From a checkpoint of a small transformer trained on Wikipedia.
Size: MLP 2048 SwiGLU, 46.1M parameters.
Architecture: RMSNorm before each block, rotary positions, no biases in attention or MLP, normalized queries and keys.
Training: 1119M tokens, 4269 steps.
MLP neurons of a small language model. Each row is named by its layer, matrix (down: output weights) and neuron, and shows model dimensions 341-511. Each number is 500 + 50 x the weight over its row's rms, rounded and kept within 0 to 999. Numbers have three digits each. A neuron's up and down rows have the sign that makes its largest values positive.
A block is one neuron, or neurons of one layer that tend to fire together. After each block is what it responds to, as a language model described it from the Wikipedia text at the highest values.

L5.down1938:606526413497439462442477469544483442484468533592565491538453588504426543495541520506475484532514493452516461503467549481471464525547517489526509459453547536568487423413474511496511442398485500514535500553521484482487468481468508450464474547427534520388450531490577534517366529532498425518500512470578541556535520442479457504532451499532547516469490490597534449557461365463501549472449549510480478517453513501508455533550603446467579420504523467444569396509509535485430492484501429459521551538464461539605492476530
Clause-opening time phrase end. The token closing an introductory time or framing phrase just before the main clause, such as the comma after In May 2012, when after until 1971, or that after "might be".

L2.down190:473465518479475448488495452496499550477529461535519500350520471465515555515468545505457532511536474449517477418476504432439470482520454483476483485496422555576551440501504514492408391452503411530446492508484437533585424508449501506482544542642438456540589430509493415448445478516510428494470473515545601440442501508421484452546521552469552629509520491443573517479600462380482434560480570510563517548522500559575485506479489408455439389549607415496463482537568518421504465554495527463363598497485504533443482504484
L2.down340:607569467551468492473425462371533445481493534486479557503479459525533523432466523536459400525428529530451547556511556450542419538582514443558419435424553484452537511551533472541482545578467475542508542627524539549426442583489529452473495504484542455583471615453542368519425535419536422443447590443461409451476456539445555564506507556499475552518530531501478571507561484540475527437475519476454490547590460479540532473432450471578517489499415515506434407374557431484521503577479466544521571407508490537503432492500
L2.down580:479493439543443556533425495452446468592485477518466496536545512544498468451495606469440487482452539500533455458407581414536425473538479515520552395476476450429440492499434500507486520492517479505548454503498573499564599546510428535624529575471498450478519458477402458431482589460498523421493505486467515494499509356505498528540502471462415466532486542491462508506530485465470429435454465482505552579596469620497532490489588442541495428550502489474545493553520501453424530416470575473527550523487478560515483519527
L2.down846:588558418600543513441520455581449510499522474514460497475491499496581497475487540531469569515515471434574604616493522497538491521527507529478566602543603583559605455508452463434511467504552547542473560507420521454432569407432576448508500432450555464537472486410517498561500512518509557535462473456540474446541518614457448457518468472488499545547570494524538424534597507492533527488475465430474496474413524499538521525484510535496577497563568530520418480512569529535486582497447392523513425464367555545524509495445
L2.down1193:563523492474504464504500532591496490492584538463461498467438458436477466535478451549508408540440493573434509500499411521473558495439498475514418445453509500535500481448537511418534444408416419510453455443539485489419450484463504466527555519471365487511554504598561558520525499431414556493442475523540414430480446459524467501519461536476486420559563564495561485482396567547442492464550476468510357551502489468555531483463497399433600441498597521560538454465476509518441442475517493494430467428469378458588535434465
L2.down1201:547501522607581578477399467517508586513515485514561507522508431562517511475587464565567482475515479416511459599569596486410514569530560528417594542515485551508527529480569467485522453517532546434511482541522538480503587475568538497513498453465562532536474480554439525504550520581490441500517547505540538494579524562533538551557462501461465597514530493590508475492439597487462604495494471506514537478451542513478535491513505525510469450539520610507408462513584491622443481482443422620466420414557431447520573504519
L2.down1956:532568530479552486431509516549532521452561530542592450518504510484522511416530491588544380527408418510508543568465551508413496479513443614492503464513502454529421604521482463456414523557463551515528502412537511458536621469470487501457530478560450399465500497527504513484519528482500578483482492531529515465563484549500479597474471462556485543527557570502472462519500548520580508502443545469454558511465466551497484514459448504539538444551507411486597506486489589445414477552486517533499504492321398406533454556485
L2.down1996:423459494541492526539481490480542437536517471493538458597529502543498494475524443519514535480533500435449439382384483414499468474532433521476358511507441378542616531427525546546525493565502496577544563460473519619518539437505501546558486537589539383455504535586429462458577552525498462484544470371461494484423515487544516530407527513473548469436507599544533496520468516510492542433491481523487512531470492458577505486513423528468555430586638468593564555537481410508674592523450441502468581569481553468530449462515
Lead-sentence copula. The is or was right after an article's title subject opening a Wikipedia lead, e.g. "X (born 1998) is"; weaker on ordinals/following after the, and "-us" endings.

L6.down252:486540519425461407476438485448558612501519512512464520494452473521560538537542496500413500497524557473537549465549520470452443559465511518471505523522505499533458503417492519469505529543551577536557543568516458580419568460498550466589435459426495524412556543434491518499399494442530527610499509482546574459548543477514518445541465549449582551449477483532451507569446455559560560442542530417571534583476537616527427535531451598518504452511478503440388580488459481521492536494506523510511435494476429560413491508588
L6.down304:604503572432514403498547436572506420561522453505471385445514552497530468562425463483424513485526535470551449462496510494613498534523486602571464461486477600500503488530402379561552486467459523541469577473529509498529479536517465538396597539464541521575407518553463490500559497454484543539537480473468428448489515536487472485517483530473514432452448538534545575497582602414544575405477477527457475453463523471465480491566571509526540471518419474526502502411501429525474481543458455445511523584418563487499508486570
L6.down560:443483476497503509532477492474521440477449457591469485508551489523545463484517489444401454441527517458471508572509469484484510475531499419524524526442528422437533477539581425576540549487519445424460362540367492482494469525478486461526554470493458497482510542464499488483450535463520533466526514523619497605555506555458504441521496446523458405572472374348535544502595451643486505459451471418457596457461445554397408498531481516536493427527436510486543477332500479523495511542535544430567501543511494456473502518535
L6.down640:510507496471494504535447480519525447520499635438469438449478497503500502461519485458548493544541448538514423539532431507477531594567589554456500437439383467521478487583348505499441466382550515449528527468443498416552521405504495497512456442508472524410539485498548489600442480453456445449424504519499553529506557461560411520553402527434573428531506604535443478472417450442471479474484638520474547559512428531570541489408544475461476397450510591505497576450518558503384462451425520628483468511536457454572531575508
L6.down751:549496478417472454484426491502500426529630584467534498427491498448491566509538559554534580460565445525563492519470450471471524473470515494443517488523499439456549470467543494509582475494473471495400523574550550466599447485442479497512501504475477586470460489505612489426507440547587618457508554475547555509572517526571558549530434474492570495480462566560478495444535449486503420491420496559531507483506513421513581456493435509454521439591579549489438496428521481450496568459460456488427421545589495435532547587501
L6.down1326:564518502459437455652569478455531423513476443570407517365532533538554420542467501518420479524446565564613487545445489470461508499553545430460585454566424487527414506504518471532501395465479419445538507493443566477422382455582555545501482435581474483589495452605493450513547472485447535490453582524534528482410460440495631573527445489502472507495597580527523432496403540461451459455573423594519506465554443486510455477428446596527498447509505542539398462468505477438482474570483528529472447441430558469496433495483
L6.down1594:479478472520517527521469551408493522492544511547496561509538494494533460576486546497412546561533533439508516574566554543482601476491539447523467487547609523469524496527484513476446444454448465542546450534589391488494469536509504528531564475496394454491533501447552496466493524465528402517491542512467492477540569395495423492452449546431499549503486485428570517447517474527504458490523520485475556375425557548470456419502489533476457549510531533476490451568541456412459479530475371520475596516486421473414450564447
L6.down1745:519482583541516427540411526587428497453566364400556427538392471542547479473538623466517531471425473549592553543556462475287487497504531525476465482534483501535439512502446496516470446472449490549433426535548486484523487493626554413478575477561469622551546488497532595545471506512504416601516473467490444403536499615578525520404551528535485513393535438535510465494470470467426530550508474494474518442393516627452413540559492395419464478460579449518490466497485492512500465464516407539488547489501478505454443580545
Line breaks ending table rows. Newline tokens ending markdown table rows, mostly header rows (| Party | Votes | %), and ending image captions, headings, or short description lines.

L5.down845:483481498552544468546577459517626498503513373484436501562441439454457474514531472536464515482441459529517495620412594510578465423555474616475462505497527557507447523446567618436495490502496520426550538591449513535456420407498407497533493486485456480499599428508564466461484454478547596606507385446479515509463480513482511460496514479505461453388467464527475477533334527419472500505465487514491513468580466444495387529465601469530491425526437471478493492433530524486466464396548468498427425565472482517561507482488
Line break after captions. Line breaks ending short caption or heading lines (image captions, "Review scores", infobox labels) before a table or paragraph; also relative "that" after nouns and mid-word pieces of foreign names (Frank-f-urt).

L2.down162:521484498437500470414470510519453582499546496520507440495436481573528549516542545478452414559457500607507492442484478610476550528604455510604472600486535518406499531491415456523445492555465525487542508450475402523506573514501529554505582527484477494575460525504430463507585396567573496412545507531503542486472513525545462463495523498497440507427492595477374442447471426562420534570487480569582504464460453560475481594486525564531467515461517481455457477611531470380451468583530467505544519462496516449550507425501
L2.down329:499516481567532468452449527472544503503507458555532578495459446569592404467416438529496521559626520485654563521455484465548450484514521539622423531585539492455428499592406534555537457408463530412498550489455418488489455468415570525548563577492529494550513534458513474509406432533556566459490546561426504584468375550482462504516553477516588462477487505494471512423470507400409525569518511472543457430447520458446525500473507557516429523435446480520521510567406487424606499451559495540481582466414456511568469494497
L2.down451:536591508511553441450445456462610489458503563536481489541514570451539566441509484522579489546545502508440517575574447533487522607480440621495479548494506435471475519479429435534467541477430494442610540511550496431444600442584495500486511529587478479505492403558443567491415538518534475536493500519501564467472554548537582464526576461380539542509524551474464539446595485492487449549475573502532510524492574533468560412460495532477474458593506569431429521515499496494476475535561499506437482459481482509519502416520
L2.down611:552534444469428489494464540508521486563464532535493485510553494476475506487443417438491430532542556479534540482547425492515575559537575435554546413533466543506497557509455567537474512534471487460525544524490549543488509498423565487486519512418575512598505449434425482553516523538507486569506578495472508496501438524463470477496556426469588517398555494495471512504439470538453560481504504523486539420445518414572427559499540454412473496541503573461501498525572492460538442496537584523506356526592477505503518586495
L2.down941:456543503510495451532510514558498490502602487497541469488518484533470463498499431550534562525418479500573550542449457493354504508386473462465560514526531515444457494511557505410509504404442450354531489525567511444563553454533410576595421596478549507446486461585484471548512402518539454560476486545538488521472514568506416472530463536521537541542587487440517574533605465518555416608532613552555511429457548467499540489456570453555511537520603511479421519507524535574403509484480438520381531501529413453511505551562
L2.down992:441557397506503500527544492475539411595415534521468356486589538408553491516515469521503483523515531622451483518504439535471470560453400512487552531504558524505484478456555482503456516508510492559488515456552461603445485542546457478624499526510493456524537429575506483455539605535508488567483538472536475606501619575540527460503603522418561547511516524544499498527580519511537497479454475448556388502507551572447510481554491481502444546498528414475500500472619449521406465498529465471419491520433571494545482476547
L2.down1576:525475480522544563565518501540517488563523544494491522472393478493506531472508459498587427434522491480490499451503528502479541492519440598524572544548553473517517488613482542480388514512510504503479544467434468516475557557536559437526528474558511512581518507365503531501501565488467551471547435400554507474476449595524558493565450437503455494544519567358552470571510502641510516507584516451637452493549515457506481513547374488561495439573535496459505552500559568464476507549483450530592399460487545473512474522499
L2.down1889:477556514489531524497568475564421521533477502494497533517491536507588518492586419438518460460482534486499532548519517443521547541536495568510473627512441408424418573471540568408430532539467511534542427582548473499575490475635544546516499532525493471592442527511538588483441483607420465529512500496495461542483545581546519557499616473509514392436433583410497479477438490553518502542600566519561535437536509480515455431537551543550427503486505403510477489552550568530491453480619465557496527449469460487569498553572
Token right after comma. Fires on the token just after a comma, mainly digits after a thousands-separator comma in table numbers (331,546; 2,626), also appositive or clause starters like a, the, which.

L6.down239:538511537558533441456454546515515457524426416530453540470549476441429540422468537532415485474581594448581422482546525534531501561453387497500480510589523495567519429468420479495498605496461517463487494560520419474631495462549517518471486370475464454485427446541465626495561508595518573652548461501465479476478502370468474493382533572451589500529467582513463476495471467571468507485574521482470551589465594452498451544486481512549515449432511486500556515535440510588502485590459499532455478551491446477575481479479
L6.down328:499448547488510459518557421432427483496512515473530520507435492484498557585521488571504466529484622435509467560483489427445577561494548409465578562507586410458544526530519541465575488451554553477487503533468535406620478632492519506481448522524536463563374531478517558522549464513575525492530450534544510472589482486442612448504459490465464438475426490515449512452487418488521461492549562591541553558444570545494552495536520498525517470596583468512443495511579568472475484469486488491519519463414455499476565513561
L6.down388:527481540471462562516524515601453509474513475503444453493506495512425399436462497521441452505470486508528451471423485517491547523545574508472532523564542466528401455476509391466552509442554499505443514582518469498550490490577484522569488438420477484567618508496539494600538460492477486484537512437611499484534495451532554513497573512498505475479505573503532490463564480516494549432476456434516435563480568483436431555465487456464539379438501502539443542475429453519461637546502461464495512464421588522554448509582
L6.down596:593473441567534466540435547507555507508395459434579524527413537504433523488438512470462486585545536537523535558492509544435538465598443470458510538439464454477530532597405537507460458421484447528480503519432576478495553467494510449538492495499539574585500521496525596537532528538538484453463460527550474526446593439416567521528426504597491582491533465444551576483500540532467507492592430478497420509448557531546627475489482532493534500457526525657545455481505546576483583475502541497601467571624511521553481453549
L6.down699:483444517464493406404524529565483539480413459415494552459487444568498549504567439486397493546446426412532503551373574568504554527577508529488470432381498481551477442508480410531574494518449477546474462495482536551486593487439486486456547411516533554544524478560441500504551468532450487593481415505505566505466399634432537544572533512500481472440518468516512524492458517462533458448523508427461456479521568484522484415496524501470509428525511455537481534520457483404522483615420485590484479553489499508483389429436
L6.down909:458349590557485503557491500525517404521483407527416527516511513521498454431474456587516553565458520543456539545618589528497497524513451524536572488474575514496471462472503501542489444568544521483482462454438481560559532540460535587432592473424580422528543525554449560522495516552405583571554506410510421569534501512397515559464512503508525568530455530517502545486418499468483486554531479509563555590455535508525426545532598498469609512549545563548449531428441500462438590523498465526487495499502499563486520473484
L6.down995:495515542433526484498530467450503526483485582441508388494464632537415508461570482527389476522565517502473394438467526538404528475595486549517534504453484529492540502412488372509462471523505484522566511483549428549588517462460459453489475532477545473563475550553528523477470543494489528505436582459510489455558482524485512353469484471450420492492447499538467491512503499495506489583502486563431453477404498479495470530500456486565558518534621521480503427509455552449495463473407499475514491544470561434511492544611
L6.down1152:559543535414557500490542549466461479454494439553484437565620456560471562451562537476504444561474486444495404540458506517485521543564428547558591549552426458426508527566496476506446450468526498537527512512521590457549560481376523518514430435413487463585520612502429610468509548461509473537493529500554466449580525570597563534561495506453554473481503497483528467512419503541462511584488480473532526509455457472423523470551452461503490419464592422436450562476493520492447506577463531430509547627493543602661445529580
Gendered person references. Ending word pieces of given names, mostly female ones like Dorothe-a, Jul-ia, Jean-ette, plus subject pronouns she/he in biographical personal-life text.

L5.down1673:498581608536576522617511443455405466467446470546461459467482522464515468557499564509542507481497566504465520513479440542457586482406471515534575544419533565512445538567409508451570501518496530466550520492366571572565505511518515488487454416542496581516567564440322417434476401521457486493431555443505490569538542504540468512550501487472523491460464499431477466537522476435520454462457603373446587418530517485510521470522543418600553354486512495518518501536463407509351482450491477630537433514499506431556499495438
Article-opening copula verb. Mainly the verb "was"/"is" right after a subject name and its date/IPA parenthetical in biography or club openings ("...1994) was a"), plus "well" in "as well as".

L2.down436:455432428506577548430452458556538493498559535532488553441462439431522580408394489510574541493563547571523457473498485580469528467481483479494569477646466533541582612494494507535430557532502539479512488507493472571547521562499409560489449503555556461553440515398496483564514448561535475560519492500468487469533497556391541436448514591546538568632529539419577486481514572509452468433462527488555580439439484536503443490425514496623516437517481601461597508508474519466531494476442560468543415522427499478467491503541
L2.down497:493441446535555514471515402469488549417541497576530656461485527500474589534464516564424514436463478463502453546503547541472605441487520468503539539534448515493508603457464412463440532462456462452504421549471460511690495499566572453454464532497546512559429465450578586467541489488496528426633515480421508480585508454512500475489419541435483504560486520534512513524503510450426540435621509591455520507498432414549462513561593548512476526558516558476489561523538466467558470501511526452485415462482449471451390511581
L2.down845:540456541485453403489550509484504516433441492473533472513509495469499463523616560526495523469487493536418538501478550540452540448547551459498467584554542469555475477623481441477545415498543475504651637434541437474544437513493434489638588460459492530530498483468532573549424600529528570424522517473419497448461429454470544556462400548570454502508545471473418509439520469445568401430568554518445426481425473384529523444530511487540541436538516443549492515424516523596496543541472507411472490402475475502411474542513
L2.down912:373466429499562530618447488554468527426492567475494474554449489592444548580517468526489553526500490547535438519630575545547532509422498487562474516465551581589441475497508475498459517538492609511537544528444495515562412408476570553482507469471529581421446502520573558427555507504519478481493545487527440466482520486454488538521436516578525496573548498493542492508514426457475527512541494576489537443425460386537525570440527380539474509475477514534480499537567478566550505547461481482470537436599483528392506565554
L2.down1163:442463553431525541498543487509467475457442541488490517604509404496439483387408518598466430517521508519464457498446600427497499508456433483498534479479496465523520525534496458569469527523492517478613442490453553442583394485438476490595607538586548580554514440410509510420480534519432505479530520591556375458452487446589530485494528502485534556570457641450495511547511502417504615531461448502497513565448442437462487480518454515550461547561473521490478576463579538498532525512469434434510574400535532408464498509570
L2.down1535:426477498490601444541515474490552493505556506495513484569394487538459598469482529538601471520517616468535473590493525519541548484448491426465416563567523499528430620437609575539502515518486409499520476440487614494643424447418518500549452509467537487431503463511528578489543445504369426463492488576521468498507538500481548518494548541452555509534483563565517513480437504447427527517515435498461545417446527477508435577444514447583482441490541612482501408529493540481474479448558444472440460488452513441401453559542
L2.down1731:485536447451582497531542512529551517510458534525497506520457460478508520563520432433485433480546487583484465614559520596396548532568394548589533487516455422434528551502495503415486451551506490478539357457522549532443472521497472459504452520531519534529498481448531556523388433443410559608448461410556582481560530596477481625523485490431540522546471442510379495456397562442440582529406510454460464572546562436525542453604485473408493526441532551539457485467569526465534403482522448489465532557517406504482497482533
L2.down2018:496559480499496415534494445576492543535492566458599493502452466484523547527596445428557502419442565509453500464506535496431503496456447483442595495504553570500475453560520544561392508467489528418452552453469602450497547499547512493506498452610562520478508520499502415559415434582416534676485541525504379544594465573556431492484551507601493476519458580451547486514554538526423500507570452493494510485521547493410562531622505565399509494523507461503500398529446449415382503530377471529563577555586494523550457459487
Newline after section headings. Line breaks ending a short heading or caption line right before a table, list or new paragraph, e.g. "Political offices", "Services", "Youth career".

L2.down40:565551514514462480479434539480452463546431451492469534452448515508451428438546390458448525503454445494469425529512544546504466491496535513498528420481421501428491512533477387445405444474521464468573444584537581554477490517533454488418529503410498472540499480531463495516488551478438574465460480512501627438609549463516474552445413460416468572465465526524457511386522375517522411532397536481446468550560515469473462512471589524561518516469572473459457498444511555508442512441514562493490584506464483564530523578560
L2.down133:628406528475413501508443539524553504534453487489540458520487518609466497512452497569485415428485501537546582522447581416489442558465543489515537539474492497442420535511437452608524537555498478391486552445513556502488615457536485568458571545408565477548469464377585623507496472543532458547507566558447587443455524555443467537438476592511513521498462543551483483479511527563573510485541472517510572535437462481489527441541485525461491481596600539453568424550504428549582536469491513531525425556480401520456455637434
L2.down140:494485423583503553461597587595504553613523483510540558521489512627507509542548507583498444501544453533438490560498617463520596471555464613520428540526533568452574501437504440580522490416491375484533469512462480500501568402486520434582597413465434511522524517568545459466496536528487456379346572477609455532550448519467571589558479587508517398514488497548580544435584605486472478488508572454587474545568507496505499562526486602443455519570519447527466479511578497623522557566534513495445537449544548482496505493523
L2.down401:518423530408479428488533472447451518540542487476470582615588577497501527541544527407445413480513491429500491433551495439448427530542467533426558538570600541509467440568471496587589448504484614522465497490538478497472578446495534501441535561501484527523455567494561473389397469541595535552410496521540448486420537491468482391411535551561482521446434407553475471594539553539452542462484530548510495534567525521502493526517504478465474546411418451419588486495584457532534471563470553397388536544523547603537435555492
L2.down509:501466408481520519510605564433433462494546436482560476505522540366422457504492502435563528494493471456578540451452490565410573556388515573528496479594494519581486498493494399525445457454441453488547571488415551415525508463495474519485528444540513477449458501524497485448472459573473513534411515545531461602534560454535522536542600473505535481526477436471491449436454439497414499427460434498432501478469548462474528438545513490433543443488526525452535504518479518476399496558537464465500511557550603495418475439511
L2.down790:501536496487456561545487475581499481477490479544428415533533534487552545503501571559479428520532547499516484445484560484455465435441550568536431490518574428540553507405558576525555503511535437516554432493433400540552518534513540452448584446439422544509574484480521508443477511522510548489497502485500440481443397443491450506519508517456529466482526499483505471455503453378515515584423488416477370428464467464473555478530482521575522432536539530443589496529501391374503608450516515408448514512486456452397529608514
L2.down1298:458653460474528416432482553476618505469456557508516531551535472511577516513521505433567446416473536541512472476598521548525509524497516570432445520442504514513501427451505533544536432483420474518571463476509557540442449533482508464478494543552525510526551434514468568495469484405505517486431525486464394478469579413551547510433475532511507461426516398504512516529464536503429525448457484428511589428452550452490463564499512458577554465437477478446514444492464514483587477526524504560497492461539493464573519524531
L2.down1699:554447442454569483435487525477484574484553493487458548456550572509416576434468481425602497491566534383504483475492516451499504502430543550547566418554436498549526428521530534517520462445496420473446534350419493538429628496573464427529567620490511561567509550491504533554481529447533502457522605592506570565490471528455463550470459477508510548459581434548521450380444506488523496518539531476457550532509481507448447511506511517505473445556477410489514350534582467448447530456554547521529570449504521470488486371476
Token after a date. The separator or year token right after a date, mostly a month name plus day, in lists, tables and timelines, such as "4 April –", "June 8 |", "29 March 193".

L6.down0:544492488488609548479517550474525512441552524500474461519413453532524511463528523466509494582539475553528551507472474487531501549528416532494521592447410465558522618580499449511511476445470411447487450486470438531497479529460484569456545559475487579508529543525464509504520523554492585442516392493505515455489478422540480506547491462499455488551490645397437464432432456496458517499498513551383559449517570473509472542478456328495489507493488519576480463504483608488482499468480437395423520539558455464520577609544
L6.down641:572530525442578579472507567503555529521526529433464540531494473425436491566453430515498623496426556456515524578480521505491516453537496524394529498533494503556511490612540567543514498476438494456504539430401468613475520474460399504534542423453515519544427476548507550481550569532536439546444585496571522513454473544504544554446539516506495550522579556515519436438513482487500460631519569459469412496433464474563483482581507573473487412514481489494496466515541503567587471590550521575542422444566444458492570473477
L6.down642:427434523493467602533469513552577578447489608557477527385494542564532440467497510416541442519525529395453510573496481506456384521487513512467543539444476497458501473491419525506554471530534375496575491474460408496513441478437492544573525468452494508563544501509444512485377511412550579483485507520493498458529577578570451505539485537495547417524551490521461539568587585552478493496421545511489457454565535541511453470494512512527475534491583567441552598483607540498426522438564402473485473539505520501455553515477
L6.down865:523509510432497535463446563526467591557547518547502548541491480450432421525485381567467516523566531570514480547562482448516495465533460512549509490581496488502533555585524589646515471471444510424456367494488473545555445544499470544469450420452435599521527485473447521490487428455543553505479499499526563481476536542540540579458567596560477526462607545497477458501323480551489446591449539516523546494503501573413496514546503386510457439444504519497465480436493510567501521450474548521487447518576510537495554560588
L6.down936:609494524472508487526408470397480435447525463523440551541538531495528426484624536504412470433365536491475593471529476526595389463543504483509641475447476575553468631490544475534407591525540525468561495497468465427450521479479577550582505523457515489452449521484482533543457502460591537574405398430509510415455580507502510579469563510503488443529513495495489531538467559509550459435509496486435510526555538470599561527458575473494561458468567542491496515456543512510528497511433516507601515483488536500506427500387
L6.down1229:442468459458436476517583569514500540574527469518500489424557392484625653524427439569489446542532494451523469531629578579542624592471449471430458491560495522488508612646489534513520554492422404562437451478380493467476441472432540413559596489467491563512457481485531465460515535550504484513512557485404537565466364523567519510421353449513550559552521574518564468600565521425503491490475476463592447481516557482480496522484465492490558478474465487511554542490568546539478510537513483466523536458425480526541552513421
L6.down1771:441473466532617436424573453486432523581602522477513550424531518586474476546501513454509509566574388532424503530503491473528485497563417568518470525561451448451508494521429495468449476541503540516560568519547440531500500541451562543524492542484435569603447422444591549511474517420570493546517422560564482433498438559494464524459460492466451529532565575455528531521487527467450486537449522515505558505472545471599452506476516446526471459480439470569518451479440493524567481489469481463558385528537546559499396449504
L6.down1972:524415445503477466473504468487536510566526522480564487522453494578537438492598559488505463613469507430536448562488549529568466477493539486482555479538470514496568588563440529520542467411485515512500486525483553525490543498526513530449449374456496503541495548561519523505523552490474581506465472544466546524440444627457488484378597533532506434546416530595506535480526412404533542399418574465558392462524469446603498536548508551440536479544492464470474464549437458513512508463541478543436512432526530450533496569502
Short fragments: in, de, digits. Fires on short tokens: "in" (as a word or word start), "de"/"De" (de facto, Henri de, Debut, deemed), and digit or ordinal-suffix pieces of numbers (160.80, 40th, 33rd).

L6.down433:545451563426514598438379503514437527572468549561510441483502582453467549462539530478503540496454510516565526533499630537520500491530546492499554389532463521539525579477437442507460440561500516543460507517520474499507475497573487463511495468581475450406541540525411489515528572551506558526520539564531470488516342533569592470499442500495464564557445439390419481543543523537537511480526404531506490513513528621507461511593574464512486420499501459507415547540490462530443484469517602493521532562601510505415429471558
L6.down489:481447473461457466532535451536535441478435496518483512471569467478508452479477510569424516341534501469522577481567527521493580565509460482471480520466475499564532586515449485484463492497432492533426463454479524431424452548481534513530499506427527586533500515423490549467511475576487491466439468418536480451553491571551632467494493586473584468571435404543515555455533446485482528509523553445457571427502529535545540428486524617533538450443530487486459499492426538523553412452589432471520367406439501496492502413556
L6.down902:552549504430446489553603461482399502494523516542491501470495501466504457502486435570503587467536464520604488521556473442524502453525444495435533510437512458476533503408467557470488472375434571463532471474427450479510489530522441508445448457438572593441545471558555430576494556545523512494415560459471477546588454528569589497493516495483520537548518348593452479530344517473514517521526543525479570433460515516521425553530462530533564441475555570592543485531508487492485471525545486475543529550483510451508547386559
L6.down981:430562485403466512523412446514473437526523476598551506572468539494485512468463480552559573434535516494459579539512470525571455552494401625478488511523467524530484483443432414467537524519560504506486661474420571510437529498510513315544462508553506491568545451430450483514596508497592540430475567578477523499502556592464560549427501535459512466505424487491531440448462487491481497454498492532485538537549502579533433513458559446439511514517499447450451536534461550482464410438475469435457558464487471476496418497454
L6.down986:533540435460565524557608525572547523497501474476400519493580435502539460577533474585527493494578503483503439431488438457537569502533447424549428405534455446421520531528405568519589473533479399564572487501437466433487557494544436523544474563476557539479490551523546495536415477482522545477433501477447466452426502504513430465515471476481467499448547588515508584500607433457450541437447496469476552510489457499429506558525564483460613461528514558534500566399461455481485614448489538447505416445579513544459461423573
L6.down1068:525487422490524467480559472451492433426517522466443471560582493512473494609467539511441610542475425428516519469508565473490488588437538438516569424516489461564557503523548509498501401523520484553442465557478491442519439505444479499477515523439479555571476459543498467556477481529507494505385455520520575571556510399502521466550389453581491477513509527475552494506520450459544545498474578483598522532414571441476537513523542456583502498561626487447493447525585491531559475579583384474511561528467471479519481488502
L6.down1621:458639494480515499426527530584543494447501474491502505421441472491520523507448421518512446536512494436521557502463422467554586513591524484463538604591491514504465440652466531398559532424489494475642481428454469402574595448481594424496498499551548553534527605467480547503435505459503523513503609510525463508483454426496440514528432495503566517484535523537516527524512539439465508504441547500505518487445513548554423470524513531488460557504442445484487621439496539526567453396498568593509617516443509539464479451485
L6.down1649:507459507492488435472458482512501476532496508484526493525578477484417487455452509428454566563451461536468532441529525505498534494524565452461491536490551461629416550538519550493427378380495554461500530448517483605544451489483535489582593474537473417548423515538550485499511483400536435504526435513474552544528575439524453492530561457439459501622433534467471466523563606520491509529580535600507558496361418488525544466504541342532460464543468480464529526505528507455463550551499437449425544463545400556508510508476
Copula after article subject. The verb is or was right after a long subject, especially a name with parentheses in Wikipedia opening sentences, as in "(born 1998) is a".

L5.down78:427500482459484480419486455533580499500497482561582383524484467581563454514535480500468567417481454519444536481487470412392516566509460515484595565537352596551451554529539493439465421493473502489448502527591568512429561413511541496476499491470532516571476611505589492527476447410532453514487414609497446523498544493500534545610478577526542511441461377520521516448563489559522509551482548500563571476493446542524560598549533482490546442527501526599521399543383539455511478439547605511466443485472476518462540468435
Appositive/definition article. Articles starting a description of a just-named entity, after a comma or "is", as in "Nick, a", "Amice, the", "Gorski is a".